From a checkpoint of a small transformer trained on Wikipedia.
Size: 13 layers, width 768, MLP 1536 GeGLU, vocabulary 16380, 89.3M parameters.
Architecture: no biases in attention or MLP, tied embeddings, capped logits.
MLP neurons of a small language model. Each row is named by its layer, matrix (down: output weights) and neuron, and shows model dimensions 576-671. Each number is 200 + 30 x the weight over its row's rms, rounded and kept within 0 to 999. A neuron's up and down rows have the sign that makes its largest values positive.
After each neuron's rows is what it responds to, as a language model described it from the Wikipedia text at the highest values.

L6.down237,182,254,195,194,228,214,216,235,169,233,156,166,167,199,176,197,230,215,230,175,233,191,157,201,231,204,235,176,131,117,228,230,198,186,212,159,267,200,203,168,253,178,174,239,226,168,186,154,184,224,189,200,219,180,213,202,181,194,209,188,184,207,188,145,221,195,152,179,225,160,170,192,183,207,227,195,177,256,199,215,234,203,221,177,217,178,279,200,202,230,225,197,195,134,261,229
Description: Money and finance words such as financial, credit, debt and the dollar sign in US$ amounts, plus scattered proper-name pieces (Railway, Merit, Doll).

L8.down835,247,207,203,239,234,221,197,237,163,210,153,225,219,133,260,206,244,197,243,185,172,215,219,155,140,202,193,213,186,204,208,187,180,227,212,214,252,178,175,194,181,200,200,263,241,224,243,231,176,201,168,198,174,238,235,236,191,178,134,185,247,178,122,184,193,204,146,198,221,237,202,184,235,230,221,207,214,160,127,148,212,221,185,186,197,235,175,237,200,227,204,182,211,148,168,203
Description: The first word of an appositive, participial or adjective phrase added after a noun, often after a comma, that expects a following preposition: capable (of), many of (which), composed (of), based (in).

L4.down129,213,204,213,190,194,225,190,241,235,175,161,215,245,192,231,187,182,218,158,214,205,213,206,170,167,197,198,220,183,198,240,221,199,261,151,227,225,166,194,192,212,137,182,167,125,190,221,214,173,215,209,227,186,164,266,218,227,170,242,171,220,148,177,207,230,127,202,224,217,193,213,178,195,148,173,207,190,198,160,195,253,251,206,214,227,236,190,293,212,198,243,191,198,183,239,199
Description: Past participles used passively or as reduced relative clauses, often after "was" or a noun and before "by" or "in", such as released, built, developed.

L8.down972,199,203,212,206,208,181,217,200,257,162,165,210,192,204,164,226,237,194,222,210,199,229,195,186,156,213,133,216,178,166,232,218,183,248,224,222,266,185,240,154,212,215,210,206,214,204,299,164,188,148,236,143,199,209,172,173,234,212,142,192,165,191,169,171,173,161,178,174,176,227,209,245,154,181,199,190,156,204,154,153,178,224,229,188,178,172,178,227,203,254,221,198,211,194,239,197
Description: Head nouns closing a compound that names a field, sector or institution, such as research and development, public housing and Decca Records, plus word-start pieces like dis.

L8.down523,182,160,239,147,218,217,204,236,206,236,183,254,187,174,277,206,177,187,242,209,219,229,171,182,263,213,207,226,177,191,182,220,210,243,233,230,180,249,146,161,136,228,205,166,227,234,247,173,190,228,224,177,189,204,128,163,200,178,195,211,201,185,216,218,167,214,184,221,235,205,223,154,193,194,200,197,229,193,187,229,228,246,241,179,165,216,216,242,219,197,225,225,234,193,205,161
Description: Single-letter or short word-start pieces, especially F or f, beginning a word or abbreviation in lists and tables, e.g. F in Featherweight, Fillmore, f/3.5.

L4.down208,198,218,219,164,177,205,208,194,280,221,190,194,180,201,197,213,173,216,140,186,230,207,208,241,203,237,208,153,245,240,252,151,160,212,189,182,186,154,215,253,206,226,259,181,216,151,181,190,199,151,196,201,181,273,198,173,181,180,162,212,190,167,178,183,161,190,250,143,157,275,197,188,186,171,245,146,256,179,183,173,154,216,133,163,128,219,232,205,179,130,166,244,157,208,182,185
Description: Quantifiers naming a portion of a group, such as some, most, many, all, none, and percentages, often opening a clause or followed by of.

L4.down1314,225,186,190,244,184,181,196,219,142,240,199,267,188,201,218,153,137,273,149,189,218,153,169,190,223,207,183,216,235,139,249,155,212,176,235,198,192,206,235,175,180,159,210,179,194,229,156,228,251,228,197,270,224,231,200,234,187,204,186,185,183,195,224,223,213,160,186,193,204,170,215,177,220,221,177,163,256,235,198,224,211,210,210,136,218,143,164,219,168,206,248,154,236,207,153,175
Description: First token of a new multi-word proper name, mostly given names like William, Jean, Linda, after table pipes, commas, dashes or "by"; also opening word-pieces like Plate(au), Dem(olition).

L6.down813,197,154,244,210,187,280,247,184,173,207,213,198,173,152,198,195,177,206,258,186,241,181,220,215,160,180,193,180,213,210,273,215,206,237,188,223,238,162,181,229,194,199,194,217,207,200,228,171,222,174,216,155,202,233,243,185,179,174,217,178,268,174,204,203,200,171,181,181,168,162,180,241,220,192,175,173,226,150,181,214,194,137,222,214,171,213,181,197,191,232,231,228,190,203,159,224
Description: Degree words that come before an adjective, mostly "most" in "one of the most ___", also more, very, further, extremely, widely.

L6.down1182,247,226,213,226,182,202,212,183,244,204,203,214,211,214,266,162,242,172,239,202,153,179,190,204,208,184,208,226,172,177,196,237,189,214,279,199,167,191,173,160,229,204,204,162,215,231,232,207,184,184,226,248,212,213,188,196,179,195,196,211,167,230,215,224,205,157,154,242,228,167,169,215,195,184,185,224,185,242,163,173,206,260,136,163,233,169,218,207,181,207,175,214,130,234,207,194
Description: Pipe separators ending a cell in Wikipedia tables and infoboxes, plus the decimal point in decimal coordinates such as 119.990278°W, and breaks ending list entries.

L4.down303,281,227,188,202,185,213,208,161,220,224,187,210,165,232,223,229,158,173,158,190,237,169,211,199,153,200,216,148,214,188,196,130,223,226,210,163,220,235,200,214,164,188,280,200,224,186,216,152,195,283,229,251,248,193,216,242,185,187,174,182,168,240,228,182,144,184,185,201,208,213,232,213,209,188,195,183,221,227,184,145,201,210,191,206,223,234,180,178,201,188,184,162,185,195,186,202
Description: Three-letter country codes and country names just before a competitor or team name in sports draws, tables and lists (USA, BRA, NOR, Netherlands), plus weaker hits on "lost to", table pipes and "\partial".

L4.down239,198,192,163,225,195,206,214,226,198,187,193,162,199,176,153,202,162,137,212,215,143,235,243,172,193,187,177,215,200,174,218,159,200,199,201,272,185,224,207,184,194,163,220,243,188,228,232,220,189,180,153,205,196,198,231,196,167,232,210,168,232,192,192,174,205,142,215,241,245,252,246,180,179,202,138,169,209,236,116,220,261,241,150,198,205,276,190,231,218,232,155,183,197,204,162,170
Description: The word right after a noun that starts a postmodifier or name, such as called or named before a title, relative that, or regnal numerals like II and IV.

L8.down1407,211,242,180,233,180,230,210,221,229,210,156,198,204,201,173,249,188,165,163,178,244,208,188,213,207,209,229,198,179,212,230,224,184,201,187,200,204,236,189,271,171,209,231,155,177,183,197,219,213,225,182,250,219,183,219,206,177,190,213,220,169,183,200,198,180,184,212,217,134,249,209,242,198,213,203,225,163,193,214,188,179,190,197,150,214,238,224,188,182,232,154,229,194,229,207,141
Description: First word-piece of a person's given name in lists, tables and after titles or commas, e.g. R(alf), Am(ir), Mam(ata), Tr(ina).

L4.down54,234,165,206,213,214,246,173,199,230,192,251,208,195,125,225,204,215,212,226,188,191,182,221,190,148,145,183,188,152,208,240,220,236,153,227,154,157,202,199,225,217,184,215,162,180,199,192,143,223,136,204,214,183,228,195,183,198,195,219,230,193,250,229,230,211,210,176,225,195,169,129,184,183,161,167,157,189,165,166,207,164,228,231,231,225,119,200,183,191,213,206,227,140,208,225,196
Description: Degree and grading words that set up a following adjective or contrast, such as more, less, most, "-ly" adverbs, "but" in "slow but steady", and "%" after numbers.

L8.down132,228,213,250,150,218,155,233,226,180,206,189,200,248,195,190,200,158,212,190,207,218,242,218,249,202,248,181,213,259,191,185,201,185,180,185,135,145,201,149,259,210,221,197,141,232,187,167,205,250,206,124,192,154,143,191,197,195,200,186,126,201,181,189,237,217,203,207,229,185,180,243,225,228,171,235,191,221,213,190,219,183,196,199,152,197,214,229,135,197,254,239,235,259,203,190,192
Description: Decimal points, commas and spaces inside numbers, especially decimal-degree coordinates and table stats, such as 51.28278, 1,675, 39–9; also New before York.

L8.down1460,214,183,225,175,207,219,201,249,162,222,208,163,229,150,180,151,199,185,166,140,237,229,165,194,217,150,174,200,180,249,154,177,186,265,226,235,178,242,220,200,234,201,229,200,146,198,200,167,201,179,190,279,168,179,137,225,176,230,182,197,285,188,185,218,141,165,196,205,196,195,189,212,252,211,216,209,203,199,174,163,193,200,240,172,220,212,237,219,216,206,244,147,238,150,229,182
Description: The token "in", either the preposition ("in the area") or the first piece of a word like institutional, inaccurate, in-person, often after "and", "than" or a list.

L6.down437,228,207,190,175,234,222,186,195,210,258,222,263,234,204,231,255,188,184,184,221,223,97,233,182,229,256,205,189,211,223,243,155,193,219,247,228,154,185,223,233,187,230,227,182,186,152,185,200,141,217,215,236,215,234,185,190,194,220,169,173,185,219,194,260,154,207,184,213,174,230,164,196,210,215,149,155,207,230,154,178,185,192,233,198,184,212,232,135,224,195,206,181,200,162,173,180
Description: Indefinite quantifiers like some, many, most heading a noun phrase ("by some", "many of them"), plus the first word pieces of names in lists and tables (Meh, Kh, Rhe).

L4.down200,227,223,200,218,219,172,172,197,180,244,171,201,222,233,163,188,184,208,219,216,231,187,184,207,181,166,226,211,191,239,242,182,259,223,192,203,170,190,195,225,161,230,177,191,221,208,235,129,192,196,139,216,222,233,191,244,177,184,190,213,207,150,204,222,239,200,151,190,197,213,191,253,202,153,218,206,198,174,203,202,221,209,226,214,233,187,225,252,224,210,170,239,208,155,225,190
Description: The decimal point inside the longitude (second number) of decimal geo-coordinates, as in 88.528056°W, plus mid-word pieces of foreign names (Yogyakarta, Chatterjee, Azerbaijani) and table separators.

L4.down1082,224,197,247,218,197,187,192,170,178,237,254,191,201,192,199,155,190,168,228,223,186,189,206,175,190,194,183,209,212,229,230,181,230,217,168,162,169,176,230,205,198,207,236,207,186,213,188,208,176,225,225,220,167,177,145,173,264,210,220,185,258,186,197,187,166,242,244,200,177,218,140,201,192,230,215,225,212,168,166,196,174,151,228,234,194,226,269,152,263,209,166,195,180,153,257,234
Description: Prepositions (mostly in, also on, by, for, opening parentheses) right after a completed clause, usually a past participle, introducing when, where or how: published in 1983, released on YouTube, married in.

L8.down27,234,221,223,170,236,156,153,214,227,194,233,254,242,264,177,198,185,213,154,194,159,189,189,242,222,211,226,190,194,171,210,224,201,210,222,154,195,227,177,208,211,176,259,209,258,192,159,215,273,250,231,189,204,189,193,156,244,223,191,216,196,140,196,180,170,173,202,182,163,170,199,199,213,168,243,148,229,226,197,189,179,256,205,220,156,221,217,191,191,207,186,239,171,207,205,186
Description: Tokens introducing a competitor's result or placing, mostly in sports results tables and brackets: table pipes, country codes before player names (SRB, CZE, AUT), and verbs like finishing, defeated, replacing.

L6.down283,192,163,173,298,165,265,156,213,165,247,218,206,154,168,188,207,212,167,183,188,218,241,208,264,159,206,208,221,187,187,199,203,218,194,206,211,186,174,190,222,174,232,220,203,145,209,185,155,222,182,219,282,273,190,193,198,240,181,203,171,193,182,183,251,199,191,278,186,211,214,244,195,161,227,182,199,222,155,246,190,178,209,195,230,236,182,240,222,202,204,142,187,182,164,177,196
Description: Given names (or their final word piece) starting a person's full name, often after commas, "and", "by", or a colon in credits and lists, e.g. David, Jean, Alan.

L8.down540,248,234,182,192,218,138,200,232,208,234,207,215,185,165,183,207,212,177,172,185,193,200,203,186,136,207,160,209,189,220,192,223,195,216,295,140,249,196,208,159,251,206,201,187,175,253,221,220,191,178,197,128,164,207,180,178,211,200,208,158,220,218,193,215,224,221,183,166,216,279,188,224,201,268,212,201,240,217,156,162,219,144,198,154,228,229,233,179,264,183,229,197,117,110,180,174
Description: Final tokens of abstract or conceptual nouns, often in book, song or article titles, such as God, law, inequality, Relations, conflict.

L6.down255,211,210,229,178,179,212,202,198,104,217,202,241,238,153,201,231,215,169,209,210,204,182,228,211,192,214,208,202,167,169,220,202,265,169,229,184,156,173,217,192,211,184,193,208,203,165,211,211,205,204,201,261,166,245,155,209,159,175,197,208,197,181,179,200,227,196,238,196,163,211,204,182,211,213,310,227,176,204,239,168,234,191,157,179,224,173,168,155,202,222,175,174,236,231,178,201
Description: The closing " |" plus line break at the end of each row in Markdown-style tables (sports results, election tallies, filmographies, court cases) on Wikipedia pages.

L4.down812,224,205,162,229,146,214,172,161,212,219,212,209,175,181,170,171,128,192,193,203,230,205,217,175,163,232,198,221,191,183,233,193,209,214,182,210,193,223,137,194,181,177,213,220,213,209,203,239,199,200,197,202,225,223,203,239,183,172,208,224,242,227,218,215,182,171,166,219,219,204,155,232,210,206,230,222,230,196,227,159,188,235,159,183,234,211,199,157,184,142,248,202,147,210,208,198
Description: Word-final pieces or nouns finishing an abstract or relational term, often followed by of/between, e.g. similar-ities, relations, differences, ide-ology, theor-etical.

L4.down1316,243,190,267,181,214,236,266,254,181,161,210,259,183,173,194,184,194,222,166,204,174,212,146,171,160,227,207,176,212,232,216,193,200,202,224,212,215,238,221,162,154,157,175,243,196,229,197,201,224,193,189,143,184,172,172,171,184,173,195,223,232,201,202,197,223,214,180,222,172,225,219,213,162,150,174,171,188,190,220,230,199,191,234,195,190,244,219,233,232,226,211,223,232,170,207,143
Description: Single-letter first pieces of words, mostly F or f, such as F-erencváros, f-ierce, FDA and F.C., sometimes C or b, in lists, tables and prose.

L4.down16,212,232,240,246,193,216,223,171,224,197,198,174,177,199,238,147,220,226,200,159,138,169,150,188,221,190,190,217,233,160,158,242,227,229,194,199,237,205,240,194,184,212,173,260,205,165,258,292,231,237,206,161,274,131,170,248,179,191,217,261,185,219,212,162,207,206,160,219,178,228,191,208,201,203,241,137,180,244,214,183,165,196,213,134,251,168,207,208,140,263,215,160,194,215,149,192
Description: Head nouns or word pieces completing fixed multiword terms after a modifier, such as water management, Adult Education, Grand Prix, royal family.

L8.down240,194,196,221,213,199,191,209,214,205,209,191,166,240,175,212,196,217,179,232,194,183,219,193,176,191,203,198,244,188,223,166,169,205,163,233,144,215,205,205,216,242,218,248,198,203,214,143,229,226,236,219,212,173,160,180,211,199,244,206,202,224,191,177,236,179,190,187,176,221,178,222,190,186,200,190,173,140,195,238,174,149,250,205,259,164,152,188,209,164,227,216,193,149,254,220,198
Description: Fires on quantifiers and number words opening a noun phrase, such as ten years, several times, many citizens; also on middle pieces of foreign proper names (Navan, Tianmu, Tanner).

L6.down1517,183,206,161,227,223,176,146,168,182,166,191,167,141,159,203,170,172,228,173,201,226,176,177,202,195,208,237,181,209,234,182,168,271,174,160,176,219,178,181,159,197,173,247,189,227,177,143,173,169,189,234,208,221,225,274,204,152,230,222,233,236,305,210,188,183,203,215,221,277,191,217,222,180,179,233,186,195,243,202,222,191,214,203,205,130,204,216,229,264,193,202,204,225,202,169,206
Description: Short uppercase codes placed before a name, mostly three-letter country flag codes in sports tables and draw lists (AUT, SRB, POL), also club or route prefixes (CD, HNK, US 224).

L6.down1126,207,201,236,177,126,173,188,223,220,222,168,213,186,168,179,175,216,224,163,199,249,224,253,189,236,273,216,145,262,225,194,201,185,225,241,197,157,196,181,210,153,194,180,189,196,202,209,199,156,196,159,146,190,198,167,168,205,179,197,205,235,229,206,199,189,190,173,237,197,220,177,212,167,127,211,245,223,149,180,229,217,204,191,213,217,231,178,155,207,201,165,187,225,173,241,176
Description: A capital or lowercase F split off as the first piece of a word or name (F+raunhofer, F+ury, f+oxes), plus numbers in table cells and a few verbs (made, does).

L6.down494,180,155,156,199,228,247,230,193,224,211,176,238,200,163,215,272,219,236,223,199,222,186,203,177,208,225,208,142,222,240,235,190,197,203,195,169,210,169,179,177,218,174,198,217,194,172,214,267,260,232,172,170,176,244,223,232,228,163,172,217,201,170,156,193,150,203,183,211,164,196,168,154,212,210,227,205,200,199,194,227,214,226,212,156,238,202,233,198,197,214,192,156,201,172,197,221
Description: Final token of a noun naming a field, doctrine or cultural domain, ending its phrase: pedagogy, internationalism, architecture, music, culture, tactics.

L6.down1155,200,178,230,233,245,221,206,161,142,189,206,170,237,174,236,198,124,197,184,199,203,192,159,207,186,224,209,233,178,240,194,211,212,236,182,238,193,207,246,206,198,183,179,149,248,203,241,270,217,201,220,192,208,142,213,207,210,237,200,205,211,211,191,169,220,207,192,252,178,188,265,197,224,208,197,256,147,176,193,226,213,185,207,176,189,188,179,201,207,198,219,179,218,185,227,214
Description: Past participles after was/is/were in passive clauses, often followed by in/by/on, e.g. released, built, located; also the "20" beginning years.

L6.down1494,204,236,188,215,194,205,207,183,206,244,271,220,245,222,209,211,155,183,223,231,215,207,196,209,184,173,207,169,240,210,135,222,255,172,154,203,216,180,160,229,187,225,218,227,221,233,200,233,167,236,193,214,196,201,186,240,163,227,218,203,181,211,239,260,243,209,270,257,199,214,215,208,213,203,163,209,177,166,179,220,183,220,167,217,168,223,167,224,193,252,204,205,192,234,198,190
Description: Capital I starting a word or standing alone, as in I-10, the pronoun I, table letters or grades, and Iain, Ilford, Illness; sometimes US or CA.

L6.down64,142,147,223,194,198,186,229,218,128,118,188,202,238,203,206,159,229,204,215,232,180,220,200,171,171,186,173,145,228,216,199,172,195,191,200,162,212,212,145,209,192,167,165,173,158,159,186,178,148,171,183,203,168,173,179,134,223,234,214,220,195,170,170,171,145,218,268,241,186,262,136,152,146,242,129,242,172,245,217,250,182,208,164,199,198,176,167,220,181,242,171,218,198,224,224,217
Description: Mostly the word "in" as a preposition or word start (in the army, in 1955, in the world, in-experienced), plus scattered table cells and numbers.

L8.down1100,254,216,194,257,201,236,205,153,155,212,230,242,259,118,157,228,197,209,219,246,227,213,232,205,210,219,203,202,174,231,233,213,213,204,201,230,165,200,171,186,161,200,112,202,190,166,196,202,151,157,188,201,276,182,183,154,178,181,173,209,152,179,200,192,229,170,203,161,144,173,152,190,129,204,225,232,266,178,188,235,171,235,229,186,206,222,200,215,270,233,154,209,237,184,171,168
Description: The first name of a person (or its first word piece) before a surname, in credits, lists and biographies, e.g. Theodore, Lucy, Ric, Vick(i).

L6.down924,208,215,208,204,193,168,200,175,227,225,253,159,208,157,186,235,188,208,204,214,205,189,183,161,220,188,157,175,257,186,179,187,195,183,200,244,217,155,199,193,182,249,185,209,241,175,206,205,205,211,216,221,194,190,184,268,189,161,194,220,268,160,176,163,265,202,182,195,183,239,231,205,170,210,205,210,126,186,218,209,159,260,161,204,195,257,261,221,176,228,181,222,122,178,160,195
Description: First token of a new table cell, list item or field whose separator was stripped from flattened tables, e.g. USA, Released, Iran.

L8.down1451,216,141,218,186,202,200,194,213,197,212,237,218,207,173,214,180,280,192,209,146,241,236,207,236,163,193,181,219,183,203,215,180,170,223,198,176,224,237,177,206,210,161,250,216,231,172,220,253,194,176,181,206,219,194,277,271,226,188,222,232,187,165,144,181,221,207,158,223,183,198,219,202,169,169,229,234,179,177,198,195,220,227,199,205,189,183,195,245,217,228,229,228,173,218,189,215
Description: Fires on degree words placed before adjectives, like more, most, as, very, rather, less (much more popular, most important); weaker on odd word-piece fragments inside proper names.

L8.down423,226,248,187,212,181,219,206,216,188,208,270,155,205,202,203,234,254,229,195,235,178,225,210,161,222,247,187,223,250,221,204,209,220,221,177,152,187,206,210,192,240,166,186,147,195,158,243,182,201,211,182,160,197,164,226,224,223,215,210,174,197,213,148,197,197,228,147,216,154,243,224,263,214,211,192,209,188,201,223,189,172,167,203,225,184,138,190,196,221,182,229,157,208,191,205,186
Description: Past participles and verbs for origin, place or events, mostly "born" after "was" in early-life sections, also "located", "released", "died", "took place".